config.toml
n_layer = 11
d_model = 448
n_head = 7
n_kv_head = 7
head_dim = 64
d_mlp = 2368
vocab_size = 8192
activation = "geglu"
norm = "layernorm"
norm_place = "pre"
norm_eps = 1e-06
positions = "alibi"
qk_norm = false
attn_scale = 0.125
bias = "all"
tie_embeddings = true
parallel_block = false
init = "normal"
init_std_qkv = 0.0207
init_std_o = 0.0044
init_std_up = 0.0207
init_std_down = 0.0044
init_out_by_depth = true
init_mimetic = 0.5
optimizer = "muon_variant"
lr = 0.00906
lr_mult_o = 4.0
lr_mult_down = 1.5
beta1 = 0.95
lr_head = 0.00414
grad_clip = 2.0
warmup_steps = 200
schedule = "cos"
final_lr_fraction = 0.1
batch_tokens = 65536
seq_len = 2048
doc_mask = true
train_tokens = 380100000
steps = 5800
dataset = "wikipedia_en"
MLP neurons of a small language model. Each row is named by its layer, matrix (gate and up: input weights; down: output weights) and neuron, and shows model dimensions 240-335. Each number is 128 + 32 x the weight over its row's rms, rounded and kept within 0 to 255. A neuron's up and down rows have the sign that makes its largest values positive.
After each neuron's rows, "fires on" lists the tokens most often at its 100 highest values on Wikipedia text that the model never trained on; "fires before" lists the tokens most often just after its 100 highest values on Wikipedia text that the model never trained on.

L7.gate401 [143 106 133  95 148  87 152 144 108  61  97 122 205 151 178 125 163 160  66 201 157 165 143 145 169 161  90 157 119  70 126 118 160 101 137 157 110 122 125 111 149 144 147  67 178 111 113  68  81 112 114 155 119  77 115 118 150 168 153 156  91 136  81 109 116  67 160 155 139 181 127  96 154 128 115 139 154 148  61 136 118 137 158 102 135 152 172 129 107 143 123 121 218 121 162 122]
L7.up401 [144  63 114 109 110 105 151 148  90  77 128 121 185 102 149 131  93 177  78 137 107 126  99 122 152 157 113  90  95 111 107 162 133 144 141  94 176 128 136 118 149 139 143 100 122 139 146 108 102 102 171 120 122  65 108 132 127 162 187 129 186 144 138 106 112  94  94 158 160 148 110 112 170 106 190 132 156 143  97 130 114  94 105 108 159 138 177 113 121 148 124  80 141 142 126 114]
L7.down401 [135 140 137 146 160 154 170 124 149 101 182 108  92  98 149 112 105  97  80 126 131 146  68 171 157 186 136 156 155  48 152 128 153  77 101 129  92  96 160 136 111  86 146 107 117 144 107 130 114  85 126 172 128  90 125  92  81 102 125 148 133 142 158  87 174 112  67 145 142 186  85 192 193 129  98 125  88 125 204 100 120 153 111 127 126 138 149 130 111  87 108 152 115  91 155  91]
fires on: " |", " of", " a", " "
fires before: " ", " $"

L7.gate431 [127 123 143 133  52 173 141  58 131 126 113 175 171 136 110 138  95 132 144  99  74 103 161 173  99 109 115 127  75 110 109 154 104 116 100 133 159 130 153 107 157 148  97 106 127 165 125 155 101 130 159 108 124  83 113 164 159 142  63 172 104  78 175 119 162  43 134 177  81  99 149 149 159 137 139 134 143 110 127  79 122  75 102 193  63 152 119 155 166 138 123 141  46 170 117 120]
L7.up431 [115 138 170 147  69 171 129 139 141 104  86 167  95 159 121 105  30 128 102 118 159 149 132 118 145 157 138 202 139 110 121  77 144 154 130 142 168 108  98 111  75 123 148  67 148 115 201 158 102 156 144 114 145 119  72 175 134 128  91 128 154 185 174 163 165 130 105 126 137 151  86 115  76  69  90 115  36 128 160 187 164 150 117 106  79 125 126 160 143  93 128 106 122 142 172 161]
L7.down431 [149 137 141 157 135 213 144  57 143 160  95  21 172 137 123 184  81 145 117 111  94 132 157 149 136 148 179 118 170 181 146 147 147 116  99 208 198 117 179 142  93 153 116 167 111 150  88 113 116 165 127 132 122 135 125 116 108 136 127 100 126 100 122 144  81 105  55 150  93 112 109  98  82 195 125 146 115 115 159  81 119 138 105 179  95 145 102  80 143 122 149  99  92 137 108 105]
fires on: " "
fires before: "0", "1", "2", "3"

L4.gate1068 [126 147  69  87 197  69 150  89  63 132 153 147 128 110 119 125  96 212 103 106 143 186 106 136 106  92 147 162 134 153 149 138 111 130 139 165  88 147 130 127 112 114 148 131 137 149  95 145 190 116 114 214 176 133 121 168 105 166 107 121  90 150  92 110 113 113 156 187 143 124 145 132 167 127 138 128 116 180 163 116 111 128 110 146 101 156 123 127 134 112  90 166 148 149 115 113]
L4.up1068 [117 147  72 159 145 123 112 149 175 191 141 135  89 199 111 118  38 171  88  25  85 112 170 162 101 123 122  77 138 116 135 164 157 101 171 125 145  98 165 137  87 120 115 157 153 169 117 138 156 131 151 146 109 114 108  94 181 132 100 153 111 165  42 163 136  80 124 118 166 126 188 141 134 104 141 157 158 178 168 150  94 192 163 118 122 191 133 116  69 145 103  43 137  75 121 114]
L4.down1068 [174 124  94 118 183  87 152 113 129 123 217 170 108 177 131 166  52 186 112 132  80  91  90 120 119 103 108  87 175 117 160 152 117 111  92 115 108 131 113 119 135 106 128 104 163 141 100  84 140 121 102 172 198 148 119 250 101 177 111 110  91 142 109 121 139 156 129 146 148  75 131 116 176 129 125 194 134 176 198 125 115 122 160  61 105 205  97 120 168 134 118 113 146 137 171 165]
fires on: "==", "\n", " =="
fires before: "\n"

L4.gate542 [186 143  79 107 107 129 118  78 120 121 143 130  85  75 124 121 123  97 142 193 121 122 145  85 161 186 182 136 166 114 173 102 149  93 141 114 188 119  79 108 155 138 103 147 136 175 146 176 121 104 131 109 186 108  67 122 146 100 146  96  65  67 173  73 103 212 126  84 147 109 191 132  77 108 142 108 114 147  99  91 141 162 119 118  98 111 100 105 125 159 158 142 107 129 151 143]
L4.up542 [ 87 120 145 116 173 213 134 154 103 143 106 131 105 129 136 173  90 119 157 131 153 157  83 186 137 194 134 135 120 136 142 151  86 132 155 163 100 140 157 143  77 150  85 141  95  91 119 158 105 116 157 131  85  80 120 115 142 119 134 172 130 174 147 106 166 159  92  93 126 104 160 155 155 115 161 144 171 154 113 137 174 114  98 190  82  92 160 111 119 164  86 172  77 126 122 111]
L4.down542 [ 97 116  89 104 145 103 154 162 107 145 138 146 128 124 119 124  92 138 111 137 132 122  93 139 139 141 189 145  96 128  90  97 130 163 105 104 168 115 143 153 139 138 155 100  64 130 148 105 109  94 101 176 161 164 137 158 145  93 178  34  99 142 164 186 188 102 125  91 139 133 140  99 111 135 113 225 138 103  61 111 163 154 117 156  78  59 159  97 125 114  87 105  93 136  96 151]
fires on: "'", "s", "ir", " and"
fires before: "s", " "

L7.gate481 [114 111 133 184 106 109 186 123 131 110 160 120  88 103  38  79 144 122 119 111 129 105  92 148  70 103 171 164 151 169  70 122 133 138 136 113  65 131 105  76 126 173 100 165 126 125 148 136 139  51 154 166 136 110  86 109 127  67 109  90 113  99  97 173 165 142 143  97 155 124 168 145 171  80 125 169  95 199 167 133 117 108 179 117 119 125 132 156 177 150 147 147  52 144 161  88]
L7.up481 [ 97 156 120 122 155 189 153 110 125  62 121  99 104 159 121  84 150 141 113  85 114 137 175 134 120 118 176 126 177  52  89 154 157 107 114 141 115 122 116 127 109 106 179  77  91 135 204 130 119 142 172  75 225 153 136 166 161 101 130 119 148 128 102 176 140 118 162 131 161  99 128 116 130  49 103 116 175 120 141  82 104 144  53 117 116 141 170  81 166  90 171 185  54 140 109 102]
L7.down481 [116 124 111 116  83 128 185  53 111 138 212 134  79  89 125 152 150  72 109 100 122 205 101 152 138 152 141 142 122 135  82  91 122 129 102 134 168 153 140 104  84 131 119  86  61 142 123 149 179  97 116  99 122 112 100 107 108 109 186 139 158  70  74 170 153 148 140 151 172 116 149 126 133 128  87 122 176 128 182 146  97 101  96 109 114  85 180 136 190 109 154  82 139 112 121  46]
fires on: "9", "0", "2", "1", "8", "3"
fires before: "0", "1", "2"

L4.gate2234 [185  90 128 102  89 135  94 132 155 133  49 117 142 125 173 101 164 164 104 108 146 130 138 165 103 150 138 110 101 106 128 172 141 105 121  90 119 135 154 184 110 158 178 122 185 104 120 149 196  80  94 135 150 132 142 145 106  68 120 142 109 125  97 171 196 115 131 123 124 138  65 104 124 152 175  93 127 100  77 140 175 112 165 115 148 116 155  51 104 132 152 161 143 133  82 119]
L4.up2234 [125 128 128 168  93  91 131 148  97 138  94 156 134 175 140 122 123  84 140 169 182  59 112 167 175 173 121 143 139 104 108 158 103 112 106 107  88 113 124  94 130 140  95 120 120 101 145 128 155  83 161  93 180 134 128 135  83 154 196 161 154  61 149 104 144 160 100 136 119 103 188 130 163 103  15 146 128  96 167  89 118 145 148 136 107 103 166 135 143 154 127 147 127  84  89 133]
L4.down2234 [ 61 155  87 134 157 143 112 181  67  80 161  74 160 131 149  80 149 144 202  66 167 167 130  71  97 123 147 127 132 149 109 110 128  98 145 134 168 125 115 145 176 116  90 173 124 155 141 129 176 155 171  91  88 132 109  80 118  89 129 152 135 123  67 180 127  72 111 164 122 126  99 173 163 160 137  88 171 118 156 117  82 132 117 111 118 128 105 132 143  79  91 146  97 115 140 146]
fires on: "\n", " ", "7", "2", "1"
fires before: "|", "\n", "–", " |", " "

L7.gate386 [149 114 116 121 147 112 135 102 111 155 122 139  79 147 160  97 148 163 123 120 202 137 108  97 106 117 140 102 128 156 161 132  71 139  93 132  82 121 102 113 108  86 121 106 138 197 119 143 179 111 107 161 137  82 122 136 101 141  99 165 176 144 115 149 156 146  94 145 136 134  50 162 146  84 114 140 176 138 142 135 119 129  87 174  98 170 116 138 165 181 137 103 126 127  83 124]
L7.up386 [133 153  68 169 143 109 119  75 162 103 139 172 107 111 122 118  69 156 128  81 137 158 152 172 165 167 150 101 143  83 157 107  82 145 106 167 125  88  70 126 103 122 115  94 113 185 103 107 112 160 158 170 113 111 140 177 166 160  91 179 168 115 133 100 166 109 160 129 140  80 129 128 149  51 139 147 157 148 156  98 135 117 100  68 138 176  94 145 147 173 154  69 117 131 120 108]
L7.down386 [160 136 147 138 108 174  98 136 150 135 127 133 118  94 155  56  93 124 138 138  78 169 155 129 111 136 164 194 168 146 185 144 131 112 168  68 158  90  82 129 100 109 170 152 154 171 175 141 133 127 128 176 119 162 123 139  91 127 174 144 131 159 150 132 153 153 112 173 154 157 145 108 128 124 121 155 155  93 143 127 132 134 132 124 103 139 117  51  94 170 120 123 147  87 123 153]
fires on: "---|---|---|---|", "\n", " =", "==", " ===", "===="
fires before: "\n"

L4.gate1567 [105 143 142 144 182 127 109  98  93 116  91 110  71 155 113 120 112 111 135 127 118 122 141 125 118 172  49  83 148 100 144 129 117  97  95 163 123 124  89 123 147 209  85 170 110 174 115 110 167  91 108 121 186 151  75  82  53 133  84  85 160  66 124 135  98 122 163  99 149 100 137 109 160 109 198 161 166 167 195  85 163  81  75 150  91 158 175  86 136  88 137 109 160 108 104 142]
L4.up1567 [151 109 110 162 112 122 112 161 129  87 121  95  98 131 126 142 126 151 140 122  85 125 184 117 137  94 113 119 111 124 163 129  61 146 137 105 137  99  75  81  66 147 118 198 159 119 148 121 110 136 116 174 104 154  89  97 123 122  70 131 139  55 155 167 145  99 152 151 129 117  93 163 182 153  71 162 145 173 137 114 129  96 109 184 197 182 191 177 137 114 116  82  86 137  73 156]
L4.down1567 [144 124 106 147 123 106 112 144 147 118 107 109 115 107 107 140  92 120 129 146 141 136 141 140 104 157 132  93 163 157 146 108 105 112 122 133 148  87 162 156 122 131 124  96  97 134  93  93 144 138 186 130 110 140 176 106 153  96 159 126  86 129 123 103 110 144 144 165 107 109 117 159 196  99 156 100 118 152 124 185 118 149  70  66 111 141 128  93  96 107 170  54 109 110 162 124]
fires on: "\n", "=="
fires before: "\n", "|", "-", "The", "==="

L7.gate2254 [112 114 166 166 112  63 137 142 171 140 176 138  94 147 128  93  94 187 131  86 144 130 120 124 152  83 211 152 100 126 183 181 142 131 122 136 180 111  96 149 139 105 136  78 129 130 121 171 128 136  73 138 138 136 108 147 189 141 107  99 100  57 157 162 181  88 173 153 137 114 122  97  92  79 154 124 135 155 157 115 122 141 135 150 155 148  93 165 146 180 100 106 146 107  85 134]
L7.up2254 [150  94 136 150  67  62 146 174  46 150 130 199 152 106 123  90 105 119 213 150 100 145  76 204 104  96  90 131 129 126 195 207 100 156 101  95 113 151 106 122 154  80 167 103 151 124 114 132  74 153 117 145 113  99 144 176 169 125  52 130 126  95 137 124 129  97 152 201 144 138 134 110 148 100 147 129 163 153 119 152  78 116 115 123  81 173 169  76 189 178 125 144 144 123 185 117]
L7.down2254 [139 146 127 101 105 100 121  96 111 105 104 112 101 144  63  75 122 159 146 148 119 135 144 142 107  86  98 176 110 149 185 121 144 101 147  90 154  87 103 129 145 104 125 108 127 145 125 102 180 115 156 105 108 153  96 139 101 103 110 197 120 137 153 158 149 131 138 155 118 134 131 113  87 113 156 130 128  76 109 142 119  70  85 117 158 136 135  98 103 116 141  81 184  23 121 118]
fires on: "==", "---|---|---|---|", "\n", " ==", "====", "==="
fires before: "\n"

L4.gate2170 [132 125 189 142 132 114 137  70  93 101 150 126   0 139 141 131  45  89 126 126 124 128 188 108 128 147 142  98 105 127 148 164 114 147 121 156 105  76  73 112 158  94 109 119  75 136 133 145 161 196 161 172 103 115 128 110 128 130 104 137 106  93  36 137 149 123 154 187 160 118 205 136  94 126 124 123 163  79 108 179 140 176 144 135  69 135 155 150 126 102 155 169 129 109 115  92]
L4.up2170 [ 95 118  94 106 149 175 179 100  50 125 131 137 146 137 141 107 110 122 164  74  87 178 156 120 167 126 162 142  72 160 147 138 108 146 118 127  98  71 128 166  82 119 101  68 182 173 166 116  99 130 120 153 130 128 148 167 140  95  91 161 137 155 104 122  76 114 173  95 103 128 187 112 150 146  89 111 159 158 114 132  52  83 138 163 108 193 151 120  82 172 152  63  90 116 144  98]
L4.down2170 [161 101 117  87 154  83 119  86 118 129 140 125  99 109 119 171 129 129  84  78  88 121 128  76 123  99  87 170 148  97 165 187 115 123 125 145 181 110  88 161 172 110 146  87  81 130 149 200 140 162 129 197 115 152 114  92 150 148 170 163  97  97 158 119 149  84 187 142 133 146 143 105 119 136 124 130  92 156 168 113  90 125 144  71  81 142  41 110 173 130 133 120 115 158 108 106]
fires on: "==", " ==", " football", "\n", "ball", " basketball"
fires before: "\n", " player", "=="

L4.gate531 [155 167 119 122 120  76  96 141  71 125 126 153 108 170 108 113 172 170 111 149 167 103 109 121  93 149 101 113  90 130  89  83 102 119 122 125 109 117  95 168 119 142 118 127 117 149 168 185 184 153 159  84 134 124 104 149 102 166  91  88  61  92  82 109 103 181 119 154 128 108 118  55 136 168 169 203 138 160 173 118  95 156 170 164 105 159 132 117 145  55 192  92  76  75  98 111]
L4.up531 [104 135 110 158  95 108 119 164 117  90 169 100 163 143 178 100 113 162 149 136 166 139 110 159  95 110 170 171  81 163  93 113 104 124 141 113 121 137  85 103 126 143 174 122 120 143 142 192 137  80 137  90 147  59 121 141  79 147  84 119 127  92 123 173 149 143 140 167 130 177 101 137 137 172 139 194 139 185  86 146 172 145 140 118 102 149 128 104  32 126 122 124  81 174 156 167]
L4.down531 [173 112 141 124 141 133  94  92 163 134 122 114 117 129 106  73 147  97 129 147  67 151 134 125 131 138 141 133 129 128 119 166 106 118 112 132 126 156 160 154  94 167 121  94 111  91 156 110 160  95 168 128 177  78 128 128 106 108 124 148 166 105  84 114 173 165  92  95 145 136 163 103 109 142 180 160 142 167 173 107 125 132  62 118 120 122 138  78 149 141  90  97 145  87  90 182]
fires on: "\n", "==", " =="
fires before: "\n", "-", ","

L7.gate2178 [121  97  83 145 147 124  74  82  99 118 100 121 141 153 105  75  99 167 119 141  91 174 124 121 126 137 106 137 163 107 100 114  95 162 126 167 150  51 143  99 131  88 145 124  61 123 119  98 135 116 126 156 117 165 109 159 226 163  73 155  97  92 142 190  82 100 109 130  88 134 117 155 211 155 100 105 138 155 108  96 176 125 107  61 152  99 103 121 159  29 158 100 115 129  86 139]
L7.up2178 [127 102 181 170 130 161 110 174 108  85 118 114 159 163  86  91 144 137 109 129 120 112 215 127  75 148 170 121 177 138  78 121 155 130  96 159  86 145 142  96 127  49 112 149 116 140 158 137 145 125 167 134 171 144  58 178 128 147 131 138  92 146 162 190 165 133 124 132 137 116 178 162 121 104 151 104 162 178 102 177 127 124  49 128 146 192 135 141 124  94 135  98 113  98 135 150]
L7.down2178 [115 122  91 121 138 139 100 155 177 138 134 168 163 105 137 166  83 134 107  62 154 140 106 112 101 134 120 123 193  55 143  88  71 111  70  63 133 160 140 121  51 130 167 181 118 130 106  44 104 161 121 183 165  87 164 189 143  99 103 139 133 162 127 151 131 120 107 136  85 119 116  93 151 144 107 135 144 137 189 166 190 173 152 117 180 139 113 115 110  68 145 156 135 147 135 117]
fires on: " "
fires before: "0", "1", "2"

L7.gate2068 [107 125 115 120 159 108 163 156 102 153 107 186 154  73 135 120 126 114 170 139 129 161  66 201 107 149 107 183 147 125  97 148 131 121 114 104 155 132 136 165 104 152 108 150 146 133  98 171 137 128 157 139 126 149 168 139 124 100 175  76  92 120 138 149 142 177 125 166 153 123 158 152  88 163 165 108 133  78 169 113 146 111 160 114 167 119  30  98  84 139 151  73 163 118 172 202]
L7.up2068 [144  93  72 139 127 131 155 193 178 143 171 110 187 110 130 136  69  87 135  77 204 133  71 148  87 122 119 182 109 107 126 136 119  82 133 142 104 147  93 143 156 142 149 157 135 125 145 164 147 136 110 133 105 135 113 173 146  86 132 100 110 120 130 104 101 112 111 114 164 166 155 135 138 145 153 165 107 152  46 135 164  94  93 149 118 125 171 128 137 182 155 153 122 165 121 136]
L7.down2068 [116 129 132 149 166 107 111 147  82 136 162 153  98 119 118  82 117 137  76 159 125 131  71 144 138 204 133 114 157 148 112 124 176  94 157  61 103  77 142 155  90  89 162 141 108 143  92 139  98 150 188 137 176 144 153 123 120  73 177  95 103 109  92 158 162 175 104 195  85  83 121  97  82 109 160  74 121 187 129 112 132  65 121 120 110 131 194 107 134 119 157 190 102  92 169 176]
fires on: "'", "\n", "1"
fires before: "\n", ",", "|", "7", "s", " ("

L4.gate1572 [ 79 135  83  70 108 172 123 126 158  68  98 129 124 139 161  94 133  91 187 109  91 104  96 115 126 152 109 154  95 177  97 177 142 145 126 108 143 204 119  88  72 148 114  84  95  91 129 148 199  79 126  98 110  87 150 149 118 152 124 111 126  87 126 188 107 133 207 133 126 123 155  91 188 118 129 114  99 106  77 180 109 104 134 157 120 103 138  83  88 170  82 181  91 169  84 133]
L4.up1572 [170 159 141 147 119 117  77  87  86  93  97 125 149 126 136 116 114 155  93 127 174 137 130 166 104  80 149 124 118 109 111 184 122 109 116 117  76 130 122 131 129 162 101 150 101 103 122 112 190  79  88  93  97 124 115  92 161 165 113 154  92 110 117 146 113 136 162 120 144 186  93 186 171 175 142  92  92  97 126  98 179  89 207 183 131 110 101 174 145  86 118 127 104 103 130 141]
L4.down1572 [ 54 144 128 155 121 114 124 148 153 190 102  99 133 135 158 152  89 176  42 176  99 188 106 103 166 128  94 130 145 176  60 111 159 106 141  70 176  87 163 176 120  98 123 162 122 147 115 101 151  90 129 119  53 150 101 127 163  97 188 140  60 132 132 147 133 142 136 145 107 115 108 153 144  95  69  88  92 132 117 122 123 161 175 117 122  74 109 151 121 137 174 111 141 116 133 141]
fires on: "7", "9", "6", "0", "3", "4"
fires before: " |", "6", "%", "4", " (", "8"

L7.gate545 [185 110 141  87 172 141  76  93 107 142 179 162  81 216 104 125 134 158  93  91 136 147  97 136  95 144 122  96 155 103 148 107  82 123  94 120  97 117 114  91 119 132  98 112 133 157 152  92 205 184  89 167  91 143 145 109 105 123 142 120 148 118  70 139  95 119 143  96  75 123  76 129 191 124 119 113 167 139 161 128 166 100 104 149  98 141 131 128 148 129 126 108 152 177 127 116]
L7.up545 [125 150 130 119  79 114 157 167 137 150  86 127  96 215  96  94 130 144 166 144 179 109  77 167 126 154  94 134 133 142 114 118  96 102 157 101  99 142 164 199 152 164  66 150 125 125  76 162 128 145  95 162  56 101 168  98  99 141 143 114 108 120 115 103  93 114 129 107 158 130 101 168 140 181 105 130 139 126 105 128  91  87  96 163 177 131 136 119 101 105 163  81 142 107 119 158]
L7.down545 [107 129 147 165 165 134 102 162 109  92 108 153 158  89 112 145 120 136 193  93 120 155  94 134 130 152  93 161 119 122 108 132 164 138 122 182 127 117  98 125 145 120  64  76  84  78 150 149 101 116 165 123 114 119 109 171  99 114  66 140 178 160 183  97 119  89 123 120 160 147 101 159  92 172 112 124 101 108  91 124 108 111 178 128 150  87 184 183 133 152 116 120  98  82 111 167]
fires on: ".", " |"
fires before: "0", "7", "5", "9", "4", "1"

L7.gate920 [228  96 148 131  88 107 107 141 149 139 111 167 104  97 101 147 137 151 166 171 118 125 105 120 138 102 129 153  93 125 135 137 132  93 148 142 166 129  53 109  64 154 117 174 110 100 160  90 140 141 111 119 161 151 110 136 132 200 143  93 157 126  68 190 140 168 181 152  93 118  97  88 154  91 138 173 143 129 107  83 135 149 127 156 148 134 118  95 159 141 122 173 135 100 152 130]
L7.up920 [152 111 129 124 115 105 132 126  32 143 142 141 107 108 150 101  83 109 128 107 111 103 127 104 173  70 110 152  75  97 143 166 123 138 209 104 189  89 118  77  86 178 101 108 155 105 112  30 103 122 117 114  66 131 120 126 159 129 103  95 127 129  97 164 150  78 132 152 116 111 125 120 146 128  73 162 150 145 114 130 181 153 141 141 145 132  77 146 176 137 147 160 119 143 159  95]
L7.down920 [136 182 127 141 105 135 165 112 165 142 140  80 101 155 141  78 123 150 106 101 150 128 145 140 145 118 142 103 127 129 121 141 160 139 139 109 141 154 116  66 145 150  91 119  75 139 144  70 135 156 152 155  86 128  90  86 114 167 144 145 112 160 104 103 111 153  88 137 171  85 110 126 142  92 111 142 114 153 129 154  77 144 184 121 181  92  99 116 174 104  90 148  75 110 155 134]
fires on: " ", "–", "9", "\n", "0"
fires before: "1", "9", "8", "2", "6"

L4.gate1546 [168 148 161 105 162 161  88 180 114 107 144  91 146 171 131 104 156 108 194  90 115  86  53 147 112  98  98 114 108 114 112 173 109 118 129 100  70 112 140 177 132 124 126 122 185 141 137 141 137 162 164 114 137 108 114 121 165 103  92 149  87  71 129 148 135 158 123 145 219 109 102  85 111 139 136 145 187  74 200 118 121  83 120 172 141 119 153  77 104 100 147 146 177 119 157 103]
L4.up1546 [125 149 192 146  83  80 177  81 130 163 112 178 196 167 119 105 121 127  85 173  84 109 150 162 149 137 123 124 138 103 142  82 110 160 147 113 105 143 153 152 132 121  55 121 111  79 161  95 116 187 101 169 152 182  82  82  62 118 127 142  79 182 140 114 128 194 104 129  79 151 128 148  95 151  73 151  60 120  90 155 133 152 107 130  99 144 104 132 158 139 146 166 125 133  73  64]
L4.down1546 [154 121  92 139  62 154 130 156 127 113  97  76  86 132 123 106 152 136 112  80 172 111 157  91 101  53 114 124  78 115  74 140 101 108 126 133 166 131 104 161 106 130 133 112  60 100  96 198  83  93 126 112 141 104 107  94 129 140 100 137 120 163 113  81 140 151 127 153  85 118 115 163 123  66 137 157 102 136 214 173 112 155 105 110 150  44 100 126 137 112 153 165 135 152 111  95]
fires on: "\n", " |"
fires before: "|", "\n", " |"

L4.gate721 [105 141 114 101  99 123 141 131 149  96 114 153 135 158 146 141  44 132 149 180 152 129  74 158 162 171  88 101 168 103 101 143 114 180  85  89 114 115  33 178 135 128  84 137  93 164 143 146 126 151 152 165 185  91 140 128  71 113 140  83  94 104  72 138 114 120 100 112 153 100 165  56 127  98 176 139 121 145 165 137  41 121 136 176 185 126  87 136 126  96 132 103 116 124 138 101]
L4.up721 [ 95 152 123 124  84 129 134 171 189 104 157 129  76 146 171 131  70 117 134 148 144 124 175  76 124  59 126 120 164 144 131 101 129  78 148 132 135 181 133 106 121 111 183 100 145 144  60 158 116 200 133 152 144  81 107 133 136  93 101 115 162  81 145 108 136 157 106 203 152 103 135 103 163 171 112  98 141 134  67 151 176 153 116 168 116 130 162 102 135 185  84  97 117 150 131 165]
L4.down721 [126 151  64 127 101 101 123 128  95 145 131  94  71 150  86 159 115 114  57 131  83  76 123 183 140 150 112 112 135 134  93 104  90 151 170 174  67  73 143 180 188 102 146 146 155 123 143 107 132 150 164  90 177  93 148 111 117 154 124 131  77 118 108 100 155 138 159 142 169  93 108  88 108 124 124 178 143 126 148  85 130 118 135 118 123 155 117 125 108 116 157 114 132  44 156 130]
fires on: "==", "\n", " ==", "---|---|---|---|", "s"
fires before: "\n"

L7.gate605 [152  58 145 114 137 159 134 127 129  83 128 115 122 160 100 117 138 166 107 142 155 152 104 134  98 155  89  86 104 146 159 129  82 114 103 181  95 131  74 113 126 106 159 119 139 190  85 126 158 144  76 142  91 125  92 141  87 255 114 145  92 130 158 165 109 114 135 109  97  79  82 119 185 133  78 157  85 115  92 110 136 165 188 148 141 128 172 112 127 127 180 148 124  66 119 119]
L7.up605 [122 136  79 160 182 104  90 129 141  80  80  89 141 179 108  93  95 126 121 114 133 148  87 103 147 109 140 176 103 101 170 172  68 168  95  99 131 143 159 134 100 169  91 121 116  81  89 125 120 145 132 136 169  60 164  71 131 167 218 152 153  82  88 118  95 135  99 111 207 155  79 106 182  94 105  63 142 129  78  92 128 167  90 160 141 146 204 106  81 118 106 118 111 154  90  83]
L7.down605 [152 143  91 157 147 138 197 131 105 142  67 151 156 174 191 130  90 144 160 134 115 105 154  97 145  95 133 157 173 128 112 109 160  91  96 129 121 144  91 153 102 139  96 120 132 175  73 155 148 149 145 141 115  85 117 107 124 101 126 134 145 168 150 147 153 134 130 109 104 148 169 133 128 148 137 148 100 169 108 139 150 132 155 185  97 115  92 124 119 153 218 118 189  83 141 178]
fires on: " |"
fires before: "\n", " "

L7.gate198 [129 114 170  76 107 123  87  85 147  94 168 130 155 101  89 162 106 131 143 158 115 168 138 139 117 150 138 145 137 187 136 107 202 148 138 117 135  71 101 115 131  95 134 180 127 107  94 115 154 165  72 150 119 167 114 114 112 161  47 123 108  63 118 115 177  22 142 189 148 150 102 129 115 134 138 131 111 115 171 140 233  49 121 202  80 154  84 108 100  79 172 146 139 124 156 115]
L7.up198 [107 162 197 111 138 149 177  67 111  86 124  55 202 123  98 155  92 145 107 135 166  85 144 193 131  96 178 121 200 104 108 161 154 103 124 136 161 116  88 112 118 140 174 159  90  76 113 145  98 102 110 105 109 145  92 101  59 166 176 111 136 181 142 131 145 151 121 166  81 100 150  83  51 119 100 130 137 132  43 121 118 120 114  83 159 216 136  97 122 126 188  39 160 143 154 132]
L7.down198 [ 71 207 153 127 128 135 148 145 168 118 131 151 144 102  77 139 173 150 136 128 146 113 122 124 165 171  88  75 201 121 173 103 136 119 139 118 135 102 135 116 122 237  98 157 121 109  58 144 120  81 117 154 123 120 125 165  99 163 116 118 181 145 153 122 142 153 101 116 123 150 146 138 155 171  77 152 115  97  90 164  64 174 135 141 144 120 171 142  76 195 104 100  81 167 102  93]
fires on: ":", "°", "′", "″", "E", "4"
fires before: "0", "4", "3", "1", "2", "5"

L7.gate1089 [165  88 120 143 145 106 138 139 168 167 129 147 126 157 116  97 108 107 208 124 110 102 114  93  78 124 133 178 106 119 142  91  98 126  90 136 164  91  88 151 124 117 172  76 163 121 115 163 116 157  78 126  73 123 115 169  96 170 173 123 185 116 122 148 128 159 106 133 124 168 114 129 178 109 120 108 118 104 150 160 100 126  86  92 229 138  96 141 138  59 149 104 121 141 141  44]
L7.up1089 [143 228 115 139 189 130 122 161 166 114 139 102 181 133 136 151 163 170 102  53 140 133 166 107 102 123 110 184 135 126 174 117 117 173 149  90  99 128 132 124  96 105 151  88 150 158 142 124 150 151  99 186 111 104 112 121 123 168 107 173 174 151 135 143  94 175 156 160 118 118 141 169 121 138  80 127 169  53 113  82 143 120 147  79 128 167  96 140 112 132  90 136 135 120 133 128]
L7.down1089 [ 98 138 130 138  97 142 168 126 113  67 155 155 125 112 142 119 127 150 103 127 147 102 166  83 168 132 134 164 160 176 135 186 154 101 161  99 166 106 103 117 132 161 118 180 127 146 154 142 139  70 151 135 104 170 191 133 132 221 137  91 129 141 165 134 110 121  86 123  78 141 108 139 190  76 112 175 125 100 117 127 123 131 111  86 120 168 123  89 112 118 105 127 137 134 193 113]
fires on: " |", "---|---|---|---|", " ", "\n"
fires before: "\n", " |"